Weights of a small GPT-style language model, trained from scratch on English Wikipedia.
Architecture: rotary positions, biases, attention and MLP in parallel.
MLP neurons of a small language model. Each row is named by its layer, matrix (up: input weights) and neuron, and shows model dimensions 64-191. Each number is 500 + 25 x the weight over its row's rms, rounded and kept within 0 to 999. Numbers have three digits each.
A block is one neuron, or neurons of one layer that tend to fire together. After each block is what it responds to, as a language model described it from the Wikipedia text at the highest values.

L5.up85:469487487507537460520486513515454509509464484512490456513456498527496526524487550521518513528526526523536495441455525490485460512480500507488492513498447445532509545492512479513488482518506490491527475499495473516480484494525550495491492497492543500494449503469505493522585503487463526554516522513502501486474497524482502495503515477460503523495480530519474533477453507545500538509525
L5.up558:516493496513512482518454508488455510494465467497537511543485531452479513504566506507522498518482479499515486529452495488543470513511471499491536493481479462465469508467494495510502468540533524449456526453473484474512518497502531495491497480471543503487504513471531501553473466451489509513521495493523526489448498508464549513467492486465514493478448514541500486476529490518506493517481
Inch numbers after "ft" in metric-imperial conversions (3 ft 11 in), table pipes after "ft"/"No.", and inner word pieces like ra-in-fall, cl-in-ical, Che-l-mer.

L5.up642:508468500494493540484486447470503486515494553489490561484440502548517522505514488517503490491510467505500547483498474475488508484522492506509510484488511510473490474500459498492522559539489481502524550512468480500476516537532511508536513512528465437483542466499528491552534527512478463534512486483510498468488502520525474475486520496492461518495502464498487518477530464488525538480517
L5.up709:481519498538502563483504531518550518515532476497491495456526493500550487504499485513498542479457468507515479529485467511516493490516477498520521491466532510470476493503499461514468522530450561513517496468465470455483504522511506567502496487517452498502533500519501530474462482520494500533499439542507497512518481524507464482513521491507465533466535464479494501473501517515505490482488
First cell of a Wikipedia table row right after the leading pipe, often a year or number like 1990 or 19, or a blank; weaker on dates after In/On.

L5.up202:434467473515484545507513503484470504508485508506503499490456538534518479486520517480505500526517503548510469502461496551499496511492486513474484483512522451492532504479423501481469489503499483480532509506524510506509503489527493508495483462526500547513526517501479464526512467529464500492425485511530501519446469498500508495522510490491485527475482458503482525490520483493476501525512
L5.up686:460490445524469485489519506501522526506516509494482501529474508542510499520476545498501483489535493535485456529518454498479453500449515520489522472483487499467503493501463480509449494518467486526549498458514484516534531509496480498517522474479514500489481461444468539548487504522484454520464494484498463506463522539500494487493519500501460488486496497487539491489558517495488522533508
Mostly "the" right after "in" where a place, region or time period follows, as in "a commune in the Lot-et-Garonne" or "in the 1990s".

L5.up428:490476485487511493489491510484520521468479558473500484496487511524515498484487514455504508498482503533453497532506482519486469505468498518490519459508511519521496441499486469518502484449515522510508495548513485544464527526472500496513466503494514514490556509530495570501505463458533557500480508463467471515466504484503501487537485453464495500506500498567469469487491471535479478507531
L5.up617:504527510472554474495461478503514479492514529470532486472531453543518500478502536487519523517481505536506517511518438514493482476494487509487503495491535547492468514459472523445463512504512498460541512467486500515497504511446467502500504501451494485458508511521502493485516523505530497478500504452489513495471488528504498497552464500509510458481514499501512495508513541476500483539523
Later pieces of numbers, such as decimal parts, digits or score halves, in the last cells of Wikipedia table rows, e.g. 0.83, 1.91, 31–29, plus the closing pipe or line break, and end-of-list items.

L4.up30:488459481473493505490502531439485494496519498482484472506444486482519516503515530485531473505493476532488517526492467488495489504432483529524501476497510466511517501474466484521476535532531486542512505517524508537525517494506514525506486503524568509498492505513452521518527487473485488483492482491514434469503517496452548458504501532506491482510507516498482526498500476518453505508498
L4.up145:489469480466520489515485509496496485477441497506503483491432476493490498501464516475515514463448494533497515485495536470464481524536487524502496514487525428543493500477469483515519483497525489476520501481458505492472531546516484526524502527514540461503517494479521496548546485448476477537431484519495506485464470496494543495492514513486475498522504512500442496487497487473520530542541
L4.up168:500496472477480507486487543475515474487482480482496536488477524550521470508479557521500479474490463557461490500480491488459475500470494523508482532494476474489494501501511464496502528491476514478485471496553496513490527492531472516513480480510506497496492496517526479549525503486523478555458511501482484509492464498466508485498485504509487534507496529530491523471496530486517556521504
L4.up235:493433488483522500504481474484517543497462489520479453514496507508550492515504564510523499508480506524479500492459457424490485496490541517520483521489524445535489502493465472517499504476563483562502509507518489544486507517494488491542512539483570485481489529493503521525525469507509460503466505504490498491526523505456494528529442482490480507484483505517472527469480468521491510504504
L4.up344:524455492505522498508522496475502488510485531518513542513487493476490535523524488524485532468519483507483500508494469469428455547487484527501538487518496498468495464488463483452495479444491470467515500479453509535486520477493546503516523516521494503490552494508509553565509505524533480521475523485449499557460483500455528486468508484494507518504531513535491477501516502551484460480582
L4.up658:488527486477486484501440494470515485496487487492514502482473491494495479491478495441554525481493484515502488495481487513506525504526505524509520508478468463515513529469541455479497495483543478520470469495538465490513540553525462522492489498538528502473477512483509503520508514488495506575467488488538483560499453482463494526526489545512485510507475512520505494485541508553458480451475
L4.up685:477454495500498466487507511481543483508475512528486501478478501508539508494503531480533454500529495541496491504496482497484455525497492521532519489505500454532509521481473461510480508515497422534520488472523508497517519511520490526512501496534542460492479514548490483546500516484460456498473525486479483483482526466467536487526542507519476494491484528473454489479476471544492505509501
L4.up765:480445477470558511501512493496487488500485512514536475480461456512506514499536513473534509516522502540461514498480481475540518516512519486518489475530481487517500477484507448493478464500529489521555529523494483470506506537531453502500471472537560495486470507503464498514547498453475470504472516493540481511482562485484528493499477514491488456499511533479448497488534491492496529497519
The first token of a parenthetical unit conversion after a measurement in infobox lists, e.g. 0 in (0.081 sq mi), 6 ft 0 in; also is or was after a biography subject's name.

L2.up35:518530426474529466527507504530530488476528474512519495527488498493501447555518517516492501518499473475504460522498441485482507468499495493462500542459504502461495544472508449459501501523478481526545502493475494490487506494529536500494512518469494490451529448509514494508496470469483519529466471553513498567488537546484490499522481519478456498482513508521509515489501534465484546466498
L2.up551:515501420518496495502512501513485497471519493513552545514486510485467468538481519520479514515496475472505462507512479468464514508530508482479508532471549536522489535456486444488486526520477484527551509446471508497464500486520502502485501526519493481475531456488523477503508474463466525560458475506527484523518544531491469444482523523466438531504531464518504515492485545502503555473489
L2.up593:476492506533494513480487514503522515495511533512499481492511453527506480498508516510500491505473500508534487508475500508548495485481497508531561475507500517426487528442540478510489520485531467537478501543529556503502509538506499460471488497511485523471523485523416524468499473504490524519505499522503467496513533489422478493492507523478503518478474503513472507495504477488461515479546
L2.up632:491511441515534522454516520507531511515530515510550502495498476524490470510487518503499499538465469513557506529501507511510498514458495512539527517512501536478492526455479456512479527479495474508533521525526513520492519518527480489520508503506503455463516455488473497521483484501493515478465495525492495509520523466470476445504489490463470543501506467525469548488504515487479487418488
Mostly the possessive 's after a name, place or noun (McDonald's, St. George's, Knight's Cross), plus a few mid-word fragments such as eg, ributed.

L4.up161:463494483487505499538457482493531442502499530500462508449509528522530484475506544512502518485525486513471492534482480486457469460535525507524512482490494540523484523470526502494480507518523452522547459465526461458474496548489550522512507483467498487492529501515498522503489514487518458510519474480515500493506495514490490490507470432492495529506487537507479465449488454517527538499490
L4.up230:509526490499457507541495526466532472497469489501478519489535492502586491501486478501469503506467501484532502524472480504499446481499532490575498496473516532516508520480498455516498511534469498482495480490517505503457525503497488524519471496524488473494515491508487524581500514467513482549489514479472505503474497510514459515470466470491472496465499474525500483474488493486539526513492
L4.up271:439538478521496510472582485486512482530495510489499481510484486535556498479494481524493519466509469523489505512518496480507471529523487490514502494467531527508491466499506505478478472464449441480521505493500501463493502507489499520554483491488490475498500494532511521505484501517511489483476541452517513523504506498557494514460538497497484483512505474518454479485513503493522557539508
L4.up338:477483481507450535520450500484550529583487482482470524492544571529523472499493451490482493518511527450531487500467484486482453483501549515541527513479475537497497497493486503497490489494490461481528501489474497515504514504494501493510511501523477513486540482498525513553535478500472473546502472484461526541485495499466476550483504505489468509535482474507476486490525496483499529509503
L4.up367:454525507518524518474496484447508478483507517485486564466503500514546468516471499483454480485533461486506507510494512540482432481505476499507517541494502538510504500499496525483475495531492470499526499474509490487480527509490521513512502506536455472486485522517510533542495497479519480545503465471485509521475506502510483448498521476536480485464477533517518517484431526490541501533560
L4.up402:482494494498502511548448502486474501484485491503469513465517496512555478487496516507474524467511520478486483504497529483442439520502529522486522482472489542523519531473499490486503481495502449463506529480530512447488514500501564558485498481475483489496518472493520495557493494502535498528462498500453511469489488503494519524485467483491498501487500471533519526488477483484497543476487
L4.up435:508508504512477506497499460463520515528478492486503537480550546511520489509497484496478492517512485437494510506488520495502507488513489513525513514447474584464514527475470493544514461467434540494530500483473507491446512523505466485497477492519503568498490494481566504500482489485507534527504503511465493483502501508543451540497482490496496509496514482537546533493468518509514479494498
L4.up460:484475494488528454510498500524506489552485468460534561480497473539506523517502482469502526473497451529490509532509497492492523485534499488516531484503500506525492505511515489498499483497545452535521507512488454477503523539496487525496486536473451470497558500511526527499487497483480547492498487477516514563482481520457495507520471525581501489484479488501461485464469537492525517530488
Years (or their first digits) and months opening a table row, list item, or sentence, such as | 1984, In 2020, On 3 November.

L4.up106:495497485519522556515495499506478489531506471491512501507513507460483509506522488510509492483472450531497482505442521477530505501493501521579523515467493519468497532473487460474475511508452480495527493525514536486501523522511487518494488479515528520467528490499532513570486539475456535507498478507498484538493501541470496480510460520455469512476506471512538505472468532486475534477482
L4.up152:488489479538508526507411493487495537533510497513525488509542497456475458526545501494509509490496445488510496526498497515476545530477488523541511505460515499468508520456449450495488490511482485467529458544537516485508509479517482504486488522463527531474494478513550525530501484475510535530509508477491500512489544521510452485554460508506477529490494462552530511465508529522513495518465
L4.up206:511507483536496532511454503427515500509548527512488502500516508450515527512539481511498518513533435518520504501488480507477488509473483518520505493454492542483491509495448507490447541536506512471514552494518518517479497535490453516527514504502515512475525461475479469522494499502504567533470500498509473473515536523475490472500496526460481487505508500529516550463476503515491520507470
L4.up356:483488488477505454491494506511538533498503499479505518455475517511520471515492518517510538491476472506463497520479498490455476506498539524533500445488464486529487474501511473511516488490521534492494542492491493526456526513467482527511494515472495459476500510522528531579536514519475486543508496488475480525476480498502439518500477456488493477505477513522517520481521528503493527507512
L4.up415:493531479559514503482494527488530475472499491508528473510520490501480456523497510485539495509518481510539458526489468514470533526479476529512508519482500530469503544474488490481453493500445498465519471520501544499498525502527483523444473493524503553472533487524514496478506523475501521529443495464470514484482528508490483460520440487515464508514494451547501474480500522517495505487444
L4.up484:519517484531532511525426506462482510504529513489520481525504507466484494534529571502514529530514469501537485505470471547453524496458482500532512510460513550446496517468480491482448508494492485485541505510500534508486509554515479523465492493484500493470524457535499479509485529486510551522460482511473485477480512531469498440520509476514487517501522494532525510479496537545481499488483
L4.up522:525497491517518523482537535493542503508518448521540504491521547515518514523530488519532514507524464538510477484477487518492503456516471518537527518468477516483492537466497482443482519492497510497506481536486513506495502529490447498471493498502509513470489483509502501528471530484528576531455488481498487523473513506443504494498463526464462484497496527531493517461464535518452499473466
L4.up751:508514490531523505478506526493521464501531446487528494500524488513514499502545501526496503529514462543521484491497462523459532475508510515526512511478480520467490533468506482475481546501506514502506479507495509505477510535514493500480498487515530493475535473473502523562485523468517564521470483495495498504480545495464475430529470507435462461507495515517512502459471525524486506483493
Trailing two-digit chunks or decimals that end multi-part numbers, mostly table cells before a pipe: times (3:13:29), serial/census counts (3429), years (1838); occasionally word endings like Slovakia.

L4.up87:504507483480505494538491500527514506460460483554484472504516505471512482544496525556521523491457480499510479503513457483479500503532513504517506465465516490500461513452489513507491513526539530538524542451467528540465517508493490497530508499469541499477558487499528490511513463476506484504518475539511517464507511506488503520504474521477480438467508521528483519448507468504478554506495
L4.up155:496484497525464511438461490498506517467525485517542476515502478524495527510502506481538497516468489446471535503547487483551511455486489504505489527512517524467476536492465509514529536487507524570498501515482498478464521512470456528494491541474521566492474508462470512525482506453530536453515476491499492519503496501539520446509516526500496499476493529505510555486494502501478532519509
L4.up407:528502498560556515510544477449488475473522516457512530511500526552478474490492490475505528497490502498492498530524480528455510483504519488480533515494493468466476516478504489473499498494489466491474506541474500493524504477522511480463494502467487524508532454479514550470479508496517460541485491481507517446475496499522491490480542496486484511510511488496502525498496485480521526551509
L4.up470:476504465522526462556511487492483544463503482483486510553481530504472464488526489530549531519468493540515495519501461488470538564500523495519539484487495517463484502510458505506497526486518487502485482477461502519530523490536490527470492518496515496480543475480488542500498449479495474516456474528540478499486469519511495464505482472502479489471468491500534515483504504497462518541517
L4.up476:515524479530571492500524480475492491450509511493515492584540541533525548513490491511492517503506523534475511494559517463461516528494528489482526468525554451528497526504500512516494510491512481498522484492475532490523498511501533503492494505459550471489554512490508477467493504505470456499469485495514486506504462499465486486527488541498475472450511513477488490501528496473478472467544
L4.up493:489455479538496538493523501482492553466510515555437478497493533526513497514518560480525524515492497495531492491474429494476553502487492504518535511485509507492463504489484505498504520490496493515522499415504493531516510498518509530509517511491494523483509482486463479491471437505498489496476476495522449505512478510494508479505504486493472508478483554508515523462510491482464537525500
L4.up718:500518483506484479520517550486515486523471467526533500523513467498537497528526564521499496486505493536548484491499481499473461467494482514518504487494531529495473487468495503480475524498504465546519487490494543535475511551519542488467503468539517505479509489497493479510487505488514507528473465512487472533495531510510522458521481493500488507510490486525493535433526558542502499491497
L4.up738:490498503499504501468498497484513529497483504495516497554484505486517506500510558510517519487509484547481469519498439479515490493443507516525480438505520469504508494499479495507478498489498525526501493507504542511536492534486532516488503505460518546500473523487594489500495454536519536514499506527462501514462507532491497472516515509480494488491462517541468519498505509556485518513514
Early fragments of words split across tokens, such as gr(adually), neigh(boring) and comm(ander), plus the word family in royal family and family home.

L4.up68:485484490506492495517474536507554476525457479476478496484465547471489459498467520474514549525498483485560486544484530498542502492490540501519511507486511505480480509512500460482505475482497488556499505514496506504455504505529477525489487478500540493502492538502528503505522489514533498507456471453523534535519484518514475558511537541509474502523453443509498494481496443488455527489514
L4.up204:462483471483506500483453501468478511502539508495533488480471517465478486510546521446498506498431440496531508502499565527515527469521507530518536482478549469498513513481461434477483518506512509530480475485479499500516512504476534521469500505486476496491552518473496532521456503482531520482494511506466486520500500504453500500508514513521487460486497507527568537495521489528490516526491
L4.up323:487508486473507506496479505450533518491507511505500493506483520545529472508506506461489530518488446548483499517481489469475495519539504472473477486505493470498519546484499467514443480533507521523500471494489487527482501494526554491514473503491512495505511520511446516535521485484474480501471513476426539521466500477499515510529490488525487456459502525498456496494498468519484523500539
L4.up333:498491492480511489478499529501492475514462501481498476487483469476444459527542524490510502493517507539498480538446449508497493517458509482481515483481493463497503505500442491522499486553516494532496525500473505561468536518516431528504479490485465519493471515520539494555539452482507518517485473496496492499486500501542500494506491543462481480498540558541467509499508477529538469522529
L4.up395:494517489487556498475497496516506521513550514511496500520487550556513464547529506467499490498510515491470526492517516476481515524509537474491520446487499461477512494489487458493457472542488496536524518486563487579517499450506518480507500500555532534492492495474467507521530543482471463493489450493450504495506548468527476480488450509487482480470495513506478529479480543513471471502519
L4.up409:432494494489502487501480473465505540533460501502513476468485515448518480486496502448526505476473482497511501496487470449478487490493518497526507447512499472467515492491507483507496501527560508538509467493508514545500513537509519496504517532496555489490514529500477470539529476473492535493463483458508546503461531479467479513509534540487483446458447489510487489493516486549498486505504
L4.up614:488514488505480500514487500507485511510477531472504525498464508467490482515548507453483494483449489522506477525475510494531527502476489497526506480516568470473498543484465478464463506541508467511530522472476506500485514535470531515510528498459492486499501498503503445504515492490502510524480504481511492487463507517464523443506492523523500481481517476532547507508522460501490549516522
L4.up624:508538487472514510524487479462501502463521453485478481473469505465486504503481498469594489499477490457491492523533489482482489473513531531503516497488468480501504530477511514512496501517521534506528511478481505509511489495490434511484495509457529507489532498471506501528521487456513501500476489523526462483479519490511486484502483518483491476506466483515496556501461497537524504525495
Determiners like the, its, 's right after a verb or preposition, where the next word is a superlative, ordinal or proper name: one of the largest, reached the final.

L2.up21:495526567486484519484520497501498527478530519459492512491450487519500491496478482509475516487523527513432492472489540489521530497545495461526492506513491494513503507478479502522524520498506486532474501452527445469510481494455472512532487511514526505538492554496490488509529510513480462479505507485491529466522490460550509492475535476518549519516555438493484494533502468510512468514549
L2.up42:462474536501495500493536511502520518501524542492506543521511484490467480500501464493487496504495489509445481521486572486545479487536514465518483504489511467577501514470481513483509521502481487516493495479500465453506494502447515494530506518523509459510517559470516513484495470494471487536491504481554516495511523518514463480489546510501522489488502478498499486521515482538499484531432
L2.up372:474486518472491493506501500498519523491534532474466491524456488504473494475464483493470497490526466526459494495485541492556520475449503467506464493520490518477495499496460510489517505512470502521480495471483418501494508484452475518529499508508497467499492529499500510489511479475487479492490497494506520472515521448504471496461496463519516488484519461498483522513508488487497477510480
L2.up506:488484503503538494500490497497528514475493512486503516513474497473485473484492506494477532544519463499488485545503521484529534466555490462510490492541506518462499519476494522456483492499466480545508502508466497505488484493503508487477501500517479441514504478498542532512468454495489494512474491521536521524507525463394475480479505512489501489480496513512515523497531498496533501489471
The word between introducing a year range or pair (between 2014 and 2016, between Bermuda and…), plus decimals, % signs and number words in tables and counts.

L5.up595:529467479466564490513457500489552503478482508550555473493542503453492493497526477519533475525477465458523488443512509484514507499567499562467516541500525476499494500496498490484470495489519509456510477470492581529508501514484513493472480519435545481455470476530527453462510513524506509516513500513536507496516481486509529505522516512505486454489482490504498509486502488491439514465479
L5.up734:451474512539521483528457508488487470488500468529512484516463526483460494515537491474506479511534510486531478502520507498532486550511535512528522510523515505488417484503503533489472506513506496478474496476506534489499506525498487508497571508500526510465512488482522478503478444532465467501500492490519524500479477511518514493525530500514494484439480488492500494470514446474504477518500
Short final or internal pieces of words split into many fragments, often foreign names in tables (Bełchatów, Krzynówek), rifle, decimal digits (88.25).

L2.up44:509495536471482487509519505499478524500493515475474539542519517519468499516505479525485478490508502488465474524482485489541521503444487485470472447526477448509498509498533482506585520508501498522487507479521458487508473498478517524557494504489534505558509523504506499498499496533467454475515511471500534498486473527533517524482480492512543486519538478492486502530518495489501452504476
L2.up59:504489544508489506506479529482450520533500510497449494506470515520512550502497515520498491489508516466544506497493469541495481505488514498476510452539461498449498468469538507538534478501518510483449510563498494514491482497549534503498484482491501506566508501500454495487517494516510501461517537506464485497481469506510487535443478464517517475541538542494489530508522494446492468514494
L2.up296:524541486524526545527465475501489547511509504485521474540486503551496550553515505538481503537512477521533454500506473507459531507453480487521494503498490516444489498438479460524505525525516522564468536502457499516476498527489505496497503503476507519449513496503475460520503463490504490506469522489513504492478485535496502491475500504516471492549512555502504512482488515502502460527430
L2.up469:512499499478510512488468502501436525528519512470445497532512522475474542530514493520509491509501491488512492502491444521502522484470504490478460527514483475484497511448509459561536490514513530513509508510497470504495507486529525486502498480475526516551533491495495497513487488522490510486512520495473558459465467517557485520414517466513503476555530532491477511514515504463486449517495
Two-digit pieces inside longer numbers in tables, dates and times, such as 30 in 2,030, 19:30, 1830s; weaker on common words like other, member, case.

L2.up227:490467504492495468485521522498468501513517528470485530515453479494484464529472485491473500501541480510479505490502441457497496488513510427487474481530521500560504488476451525532466503533509492514492481418478449498503486483440498492514498509500508523538494513479500553474484473478485502538502506475566517457525505479528466524465514459483513498519530483481495507511524514526498505500451
L2.up259:488487536489496497497518495496469536487488519484469557531461507519459469490476494499454541527538495474444484506494559501517507499544501472521451489512478449546497522496478525464511505489496511505478494444489461456506459493471489502527509502508518476534491516471534490504484489508468470511506503485525475521517500478509514514494521500517533497528552533498521493520482508519525473478480
L2.up321:483470492505465492495522504492507515511508525503561504517478493522485469482450508498486505523529503503471485511507514487521513509408516455496499448500513504477492526471520471474504477499493512520479500436449548506478495512466497482491506512524515459525503505502507528509481478441482524544490474517554421514526546484436488456478522515490496493479481495505490522493518496507500504503463
L2.up581:469483550473485511456520502505490493538535541484500515517493517507482493473474476502482512489508502507452524479511539471518513511487514439506481499520486459593504521514501487530526483485509531503499494433557494493507496503459459509495506490501530496557494535508492501509489504507476494494511507474527499538528493472559477506458511471515557504509507439487445516536532470488511459501526
The word between, and also from or other, introducing two endpoints or a source: between 2014 and 2016, between Greenwich Island and, from the Throne.

L2.up150:505535506505552487512470519526574506480515489507474482452514472506550472498534485493507494497480494513507506493485489521532493461562514507563522520517481511416505504468498534477501522475501448519526496528518510531519505527500495476497496492498489525433502491518473471499534488540495480479493500540513503526493529521464525516523500481488516510467500526522520523511479484494496487461553
L2.up160:478495539503523516466502523511536474490484511489480477429484463472527473474491492474521492486491497506500550483499527499527473473558513481523528519516484552475505483517513531544469491473507446461529479521541510519526511489516497474503495488538489491521498526509462532482542511525503501478492520529509528526505502490479477484488516488480531524479523448502480489513494462484478510476588
L2.up210:476531488506511515478497499505527482493485484532568516429501470517551491503517502468504519512513481487479515506496532513462447499559527485529551495508488492577502496485482525466476503484476466468540484516531550496516491520471472465494516513530499493487498489484507519491513473495505524493489509512520479522485532505460513498519518520472497519463464504501501525491504482508536505464504
L2.up591:523530479509518546509457478508530483524499468522494462458534494503549537481505517497511512523485490503538541503539466511447481495470536529543517527500490530468503500510505498537502505487529441501538500514531552524498516504537500497486496479518470498454494446534477474517514484503520534487493513525491530471470494518465489510503484518488503516495477524524491512499512459440511517463524
Column-header words in wiki tables, above all Candidate after Party in election results, also Party and Score; weaker on mid-word fragments like te (volunteering, teaching).

L5.up157:517460498550523530529515476517496514484485551507479515524487486528452509539488505536485500537549487449512531503523483503477525457557497488471554517459497510486464508494511466489465508530535522549504505506479504464506489496514496480511532500489551509474496476487535484526528477509470484520471471561533500503508497534513479477485522518469464454458499481522533506474499488491504503483484
L5.up651:499484470499537551523518494460469463494487507509533530487471463532492468495500489536477521497494505500502495490548493516497504510523498521491527495521523487454486505506519487457486527473490527473534505522468526527498480495509503477503509482517495471483484459499526506478489504491470498511503488568544524550515499499559483462467526498503429522465523468561505519497493478473515532448439
Short subword pieces inside a word, often Romance personal names (Carl-os, Jul-es, Paul-ine, Mer-ino) and Latin-derived words (commun-ic-ation, opp-os-ite, expl-os-ion).

L4.up98:488541502542499526500492522481514517496521466540520478483514480497503466498551508526507507457527523469537476468506475507476479492512480498503512465473493523493493530474498468499504530503502510501491518507478518521484496540536490497484515498499502512465481491479520506533492497511551562515444492505500473509482569518500497485503512493442472485496432499516505538455497538513508526485475
L4.up176:528525489510508530529508491499518518497481476511507465514538513456532491491538505532491512479512474522534498493495489484510481489499499528527519472466524492509483514473484480507485557503502487503504497487535514532480494511533490502509521496499545487478530465447516517533472504468516554502483496484526486458500523547488500493546508532451477483471464522496524524475492518479461496487459
L4.up180:501510492531492556539496476479495525483492493500502488512532523461487473494564508528506520475506462498499488497483499481539498490496496511515512485440513580449492509501485470517488539500489504510527523506542515518504523523522489528475491514485511498462494445464503516510495485476513538518483440504546482526498534516487489447498513527491462519463494484513551518461484497493496497438448
L4.up252:498481488506516542510521513508529520458489483539502476508533501498519498508538510502486518490496480516511487487485489447498525466496505506496527477469484474461467534461498461485489552508491498530508542493498503516459500506567481504524504503495508526471555494488528539527460495463536531498494487502514503499492517510449515503561505505476482460508486531504509514455517541521495521465493
L4.up428:500514488528530499522502514488519507483488451513505454500519514452503470485525492516510488481499488523537482519475479501517496493487503519518517487452493491481492533473489456479473548493500497507515528506511516492471525535543473504501513481494542515477533491485525549524454522450540536494466463463552488506474516533482506476505509503484476487493482504510527522469500527473459516471476
L4.up465:516473489532521567507524533491502523455483475517513443497501535489518495504513538455528509535501485491537467507482490468486515468460431507508524484494497481484477554480509460484469531508477491520509511503501514511473510495521502502467497505511523526465530501467492493507474501471536542509486481484536479532487491500440517484512474521489470527489497563520520501472467522472485482469440
L4.up513:517497480520493547522512541486515548472493496524517478509505503496523490505544539491518494462529491545515486488483490501502505481503495521538509494479484454506479519443499452478492538499466471533507494517505494479469502567546471499496499483506494490475539494479495526529469512495513537499473495494524475540502524522481545513547505546479478495497476496514488525436529555525468527470483
L4.up598:498481478504503532501511539505510590492510492532531483475504528498542472517495566503517503454507501534522466494480512535534478465516497543529510488463513490474480534465483477492485509484524495511500484525506502494481514561505488514512499507467473495475468487497492507501496511502511560524452504518513464563510517545466481516545511539462475495490480495504533558445532513533485514447484
Decimal-point-plus-digit tokens inside numbers in tables of results and statistics, e.g. 16.84, 13.98, 232.6; rarely mid-word pieces like ug, ig.